Weights of a small GPT-style language model, trained from scratch on English Wikipedia: normalized queries and keys, 619M tokens.
MLP neurons of a small language model. Each row is named by its layer, matrix (up: input weights; down: output weights) and neuron, and shows model dimensions 144-399. Each number is 128 + 32 x the weight over its row's rms, rounded and kept within 0 to 255. Numbers have three digits each.
After each neuron's rows, "fires on" lists the tokens most often at its 100 highest values on Wikipedia text that the model never trained on. A number after a token or word is its count.

L7.up1075:081112113119122137090164119132105080156186189132093053106125148104125147174172123146029124164091056099146167083148137059119105108176100092095103098134148124088114100057095089124070130139131133103062176052113145104158062119102091159162147101150054114159116143161156134091116125114145118148140214116103136158115137105146173125158139150157117050137108146123094071135150131106126146157145147128091179108104117083083168092135169146109150119111130194094147125123163132163072109151161094199122136063127140120177149100127129112096093118152140111184148124178129164081088121123179148099074086067093135099163137144109120148089112169086127129096143087136120202152115126127152109089139146155058113169162130152137142128168145130148096120126120141112111108123104118193127126075198161
L7.down1075:171100136088159155140177153157151182152109074011124177155132189084090168131085203079108142100148149174128116119112084119179122152157179166120094138170149078107123200136086068143188145160121104139181163115148112084152114125118091116125157156121150181098117119180125162083216102114153183157094144128101146138146116120139154113129146099109152099143145081117048148149054101138175086171083123215137152101104095078156128147113060148103152066105077107091151087109125089074088140109161170187074099202147122104114131076183137139102145090076160101138189092132060131091141161123157153138096078143128113097119084057134133124136137140167087120148187134146153122140082133140125153129125126095148117153129185103116147122163181127114098116100132099109156152109147070103179123159105122
fires on: " is" 28, " of" 26, " as" 14, " was" 9, " in" 4

L8.up1072:129158107148106099091111114143180119144147157118155147070155126072056103181138089152145157162115169137153141143123166138153162164140149121170116107162122169073129135135121088138128125165139123186132129122124094142093144121121065117115154077165172132095153140116109172119127129140124092164129128176089113112197164146162112149149069145125107118141156162096134118145160090114075108131105139136154157182180127142120081164154129116092120188132107188113130120156110083115068153134122122081161086062158145116193160125090153152155054145141126140174160124142159179100109129049148126135167092172092123168094144151092088168154199134191114137154083076035106138182121134122164111103112142080134101114090134142186102172132204162134131140140149118106117199156109165091180161107105161
L8.down1072:184078126125087147167182170126133148191146101151114153122122166152089078122140148103140150067111087112139145157169035131143133145134108164095093107160152057122090154169080103093143148098103083093099101138171148124159150155117060148107095046157093108150123100143162146167117150128152167085093137113125121189111164163157166138028092126112136119102134118177123132142136129109124210070121134180144134071115133093157191114111122114158136109166124142169164094113128166119136136080182156128075132095130074152127124189124099177102092096111188136091114082133091099118102125140144197134095181113184096148158133152149125148080150116147139104124188167121127081126163119179081140128074129145069107096088104100130230174141145150126140093101137132194133153092185124128130140114163177
fires on: " as" 34, " it" 15, " called" 6, " her" 4, " of" 4

L8.up497:157137127143133105124154144141104137069110146133148161136063178130115128176151134168111093148073141094099123112179057091171126176147167142126123153172158139117080099090152113122159116098106144113141124081148129117132160093055088124141068170131119143124174144148115101086075108140151132172113138136137172149081117116137123154133121124100115136174144141052106140116140143084063157126172209162087115066163109098077197137095143172080166139105163130104156129145148181100085141171151121160123087120128101173150111127073137097108114113095123062203145056129124138105133173136137149160103122132164150129142138174119153160113129150110145171128151149153154086133049139110145107150117101079072072097120139163094163141126133161172147084136125125118120164137135185204064100125170152
L8.down497:154133172100154081127141139136099156134127100153123109175126115148098123128100094116153121113140132196118099164138128122131132094121100194156092121143166135063131120126112104122142158156100116092138076166146143164123097175138106123065082155158150167067116108075155097123183083081159094190094138174096128130107159137104191081116104197080121074147152153120136100144125150170110100169071097079115085115074145137129093094075095173117138113115169093182116132116106111138119122087093107134103126111085139107079057128169114136139127097149188077113123156133103119100105116096117183138116160095146162160127091118096149133159084117156096135121155130119161080089201117177071108164178111135115131071160087081123148162136163194127121137130136105087144128081152099124159128150115128
fires on: " of" 38, " as" 10, " called" 5, " from" 4

L8.up1680:127102100123101125172124136081110114123113124121118131118171152110097145059133137147162059162118082138111122099191122136128095144125096160079101152143119121157142108084096137143210111107140078113114131186126120123109163146105184168114087163162074146108146110143066112133168150124155114145144096156128171127129184104098120082091088135120133104075116116168156124121122154124147169161113090096114161170126111136122150117123191106123138117097180120128143107166181166069065109147184129168114080144063159102144083164092121154127076091155185164083144097161113108098168096134123113136146096110117137143153159120158085162138065094148146112118072142120115174070184087162171172129192172094071174121118130127183134139150178143115113137136080113064104084139144109104129082093154089
L8.down1680:164116097137106076133144111157151144117082110167088102139061104125117111089143162153117135096135127180081149103091091119113223063178166146104140140182137134095142090176138130114136154115164127107141157147141134128136115153134148081156170076173176167115156142129063143140107117147108170095125130113135179096087132199114174122131147166173103200111138178179137132143126156163127142131086177116125094106143153135174171059110092155078127162091117120141024143189149129162173089122158196128144097142137224087122157166099097111174154103122140134068081110114156113091170067124130109095180082104082132136146184128141094135153110151137154080157070143119127112129166146115166173125096123151119099152078109111092119138170112137066162106143127114169172128140100101114114116154156107
fires on: " He" 17, " It" 14, " She" 10, " that" 9, " it" 8, " he" 6

L8.up884:165174128124128159153127149190132100123053140102140104172059155136166078151186072125097102150163090112110130134159111154104130115159137071147182079102107172180130099166116088168167122107137120109165138101133166161139154094140136114098107150061152147157114142069183120131137166119181113101179092031175161108176112125103177106109160100145164089075124124151182083108110105083169179137095108127098178094117145112140037111163157113085080153118101118111148114128077158117139124171060166182103149087135121176079148105097111099127149147167177148076117119190115146120154094127088135157107111134085148097136134115134152089159124112157091108152094167136188120139149105126113099177118106146134083181143121087099138073124178113111120133200144145115183175153127130120088102127108113
L8.down884:075077090093119127095093150097098144165123168084074107097119087127090144124132078159161211112089144140087169142096165131102136138152127127092120107140102099121074152197158139116131132150172148219107109161127160099174130131157054116097119153111168134202150096111124101125080098134097103153137146127150152101136154115169085131156133149116123101116053092115178118120127113153082143121167112167149124164115157142181153103201090182112129145155158077147130133126116076186056125103110114039158123125091213170049110112183063105088147176173159138179147135111105118083090160096115160125100175126168190118134089159172170193140144060066120116125072156159145170124145143080141124137110152132174135099191055155146149092148172123103117112099095125142162079074107152137135136163162158
fires on: " |" 32, " —" 12, "-" 12

L8.up980:186114138073077117108140107149170102135114114115059137113106070141144094154133122143109121106142175169132177099104100175092149161099176097120145075125149117073151121133126077171132121126152130154111106138125152174080126122135093113135115119092124106121103180114214128137086091152114171130172112126150089115138087161130113099142203158176171149122096110175180062126117093145054101088068107079102128171080157116125094070132175084098173218132129116101088103065107129152041091167109155122142130151141151110097107136179155180099139094137196125159088135137065083161173128131136136142153175140159160085146122134109069168073121148088090137153166172117092107080139153115134075176100120146085154104139150098140131161136128180136128122097078123076123116145123119105083136069172118
L8.down980:108096108121110135130108117104146116136171182080074127130132054099127137165100163167097142129137154118100146082115090104083087105097142107152095088142076074144060164137189116126116132167145112122112114140134168117088115158146163088129110116121078150216134129116161139112145110103093107141200107143107063059137111119154117163139145151110172122138083151160177146127157115161091112097086138103140091174131158153164143053137057110109167180238178146096165155112127128115159141138119162103188175182122136099115081074170123119119111068138152096150109095085148165113116194088146132118130135117102110130114123128110171156106118102138134135193118190214138120138157105129132171141126154130158143162112163124108169115117151162139114141149127175168113122133115131131078120116072160
fires on: " |" 49, " L" 12, " —" 8, "|" 4, " -" 4

L8.up1526:122155141105101183172106139133103117143127188112063151184141118101142125128114144125158109094174176116113127113101084186080120091072110105169092104101145071142141177208113084106159087130121134139103097080107091086110132109194161128137138161110113129099134099158114107136120101135112119085115172149136103079048155134109143080121089101110101135093138073102130121164090137048091108123141175148093088098097203139142125130114115099127082108175093162108086124123148141126086118102121146154126143163155090089134101133149092129171103100132164167161154118143110132152090134147088146114138100172081156051110087109095146131007116173127158117187136171179158107089131119104180086159156098121127160099189119104095092206081096170116129112140106186125120143055148128135156135119116080
L8.down1526:100112102150123110093131115139175161144114152120132111099186151092160107108111113152094197155148100147178108101159150158139077089130097117155145081118181070141132134178114117124125141125147127178164084144156146104104118137148107145077091154131082098108123123140156093119112141152107118077120139101112085142094171143077085070084136155091085148145114085131155143135153139103144101110161134149135113100124150102103109163153184097066104114173142087086157145096110163092133142140096137107108146188119085118130143136138108195112136109028123255132164198178147154127136159206134068167116228115133126107133131145145181088119102085088175085129099142130113100103131130137125149208126131093127126121134151205163121137154109147140112115123134064160109095096118131096135145094129127
fires on: "\n" 54, " National" 7, " " 5

L7.up999:071145124119115147119155115175143172079117167159128117175116150148088172146071132133170133124128150145102096161137156137117132166107094137157156181122177089119141108124118087091156128144120158096178081117133119158143077152051138218123142157163083156170126072125115116174148106130083164136135135134103102161148108068100123119068124103204179126105097041126160087104151099149098128120151082144150063090101132174136141157089121077158178155180108128135142160095121066120123186124178084126159126132091162180205134114155100099142113123137112148199190151159142158128127152124088143134159129144120137058142116052105129187160119152097146141102129186137064144080133171155128088092136087106167138115095051128101209153106138167116173114129153112119124118125119092200159147138135080
L7.down999:090097154159150111074089132167108186157099121116101073149145089088111105080119123140156159090153152172194071119132131132103156126084133137122129117119053120178156146127191070128152106191150131209170155098164123125159056154162131145131154185130154125094116146195150143129124178090133079075161122100123054099164128115136063132150100125129168138104150092179139113102199152113121120151141196136132088175137135128159156041123185093085121076223125129097144113146125132179107138095128163121058137155118087110109100144135143133131114107113131184136116118147135096129078176125171130128142177082137082165107130118123191115190172180133102103117104102088146085049175132175158151112142119118141131145153103114125202196186182108163140123123139057164135116129149118146116159154152127
fires on: "\n" 47, "|" 13, "-" 8, " was" 4

L8.up2301:206115114061114130081151105107119133177178095135144181127123156131095109125089107144135104144092150144105101030141168104159141093123133199136159080132107120154107095114126135098104149133160130103098115105146115118068113111094129155134111118191157119144113141138091225131120158193153063147124205071158184148121135111120115114135131127115150062113139074115121069155144116127177096096163148141157161058117145138158136000141119144144188126196187133107150169188124101154152146131203150128183140102106112142083097110085140146133145161128136173071082083099217108125149073122183154117175149100121089088175156143212124137131114107117172145128089172071103162099134116115126081126105118121122168123161106174220161112232068121167149104116066157140170126108129137136148082074103149
L8.down2301:133157091137153118127134150147061107128132118163105104098096154067130158133099177165106143131106118123111119124140093100165141117138104188074167143126188102111130123105166096095142136174143114116147160087090089127118112093136115072096152103094134061121123130114124107107144139135130114045205059171116069114129162163125097111175167157149122095176114127133062127152173125120144111214067163166109189093098122086141091080130131117115104125115089152138142107118126163088136147175118108152114102081143174062112126161088160100195168066129109192143149040146089080116127107127117166119078091126115150151103099155181125148124087162188131139132156114120137130121150119153114117124116114219187134093124132120138116104107128133152095121132133097180149161168173114118124132121145172
fires on: " to" 26, " she" 9, " He" 7, " he" 6, "He" 5, "\n" 4

L8.up319:125139123209089113099083066215135132116103155101175147090094164121121107155164152113152098158071092128122181140133112106111158162142141145135168083133166096138143070093138127169106154085112146132110093115167124117081157095113147143155154079129153128065132132103111146139124166155104132187114171143170147105098106043110110113216184101159133133093187081106150097149155173148141145078128165138128087109116129173096185110130144047153141150095149144085179103161161109127121119140117144064113128098175139148156073124108106119162091184115156129150189137136111063130092127147129116124065177160146157135118105140177084071076071083153166095103101125166171152126160114165122130127138144146165139155090161139125120135184105139176177103155128121187170127124163129161099099135130088
L8.down319:129088150150115157124130142146128120096125137109113089141157129106120109132075129145177173085139135114138175199127131089100095096053143120127063135144176162120078141130169130165123122099171150140152078153112162088104131112083157054164149079130180163143143126144146141092165123128129150092193074178101038111100038174100087187147141121120123142151100111102113136117144124146044115132124180165109176151139157091103125061140100187124141139150151135102122115144083121166102185135128127114076101118155135109137095153104161128065169145162185144118183069179115087126078170192101139195148141120091077087137129095102093136155136078105148155123148153099172101095063185157179190131157102130120150150121135137140171096133133114124134167124121110091104090146092141165173140131095139
fires on: " he" 14, " has" 10, " He" 9, " had" 8, " later" 7, " also" 7

L8.up1629:150142192135195075131209125133120048126104132142117161124118168120102148149132181136165100154146121095145162099117119105113122098127131156147101075138162148164189104058105113150166115138197140058096128073129152051098162122136153162169135109118182147170196070189142159121082096169116158084181160114115102135129078085108102137092170108169107065127112145126117150142134164153152142126182177111055138129099044104128096104104085087092143071139152133136165189108144152174171101137178153147149088181116151137113168181112102094149124130132192082148163110107081187112095124122129177160141145053128095111216113147099128121141099181128112116150083175130131096112181120135059131106168175066141150173114119171104162148136161123140127102160104080154143086121149093160169138134139134
L8.down1629:127125123118119090138115177160174155146159112135104216112145111138113138092147139125102164082165115155115099146104126154139151154156131139115133121141125086142162163087094109123124128149137180140160085135144152025137157103152178152083111100151135132134066104066109145110155135117133161117142126114159173082147148123116167143165140112125166125162029106145074156134113127154180079086115115091135157181194134117184097093113075122132132165119060080122157137175088140150096110146124148141135161141153149125083147161141149112084182185133137080173127169140102121097111136184099065124074165121104129134095160100145124149102148125110162131117060109107130102126093047103091157077129144120177074149123087129133138134101115096152111094127152079143161129113174177127157135179103109
fires on: " of" 17, " from" 14, " on" 11, " in" 6, " \"After" 4, " upon" 4

L8.up23:044166125085092173121049152102054204110157169114089119172207160178137159142138131145123184152157101093189122094085152116107130097097108166153063098141159104111118118119113124130164153122081143147169107100099161157110119107146146146133134141166159132093122107120090141130134064086133185124110183063113185148185143140127140130174109126074125122150134106122139113160151152100113114157105136121124137134093121169165115103129160100132092107075159109149148113133116134175143138103111189136096152162127087140138103140172110134117105158096085113054122153126140118094056133124126108144131113141107151113143190149127073138082104145122172113164160199067067152139189086171189132171134123155153133086110095133175085145172117138207051077152141114101222081090161126173114115096061122
L8.down23:074101108127072159101143190193106114123132084138082090097133166097141129117117193209126171125124119098139071092155119144168147131084111075115043068170117138139088106107105118127060110136123169142150159131151132067041142092104062093153175138134121116136106149144140148139079168083097118139161132160213158109143161146062148130171119070101213124124132138129048143159137101133071097134148166118121152109131095106108152103126191128119101146083106074056138129122088095125127134134037214129042174206122145168113153140130182136125134137111132127140149122167091096077113080163112112089099151137164127134080111089122147167105145122185112117135123094098090146142154105123147092086128073132082088138144109157085136177137140126155152179122104131146143114106131065106114133129138128
fires on: "\n" 43, " to" 16, " began" 12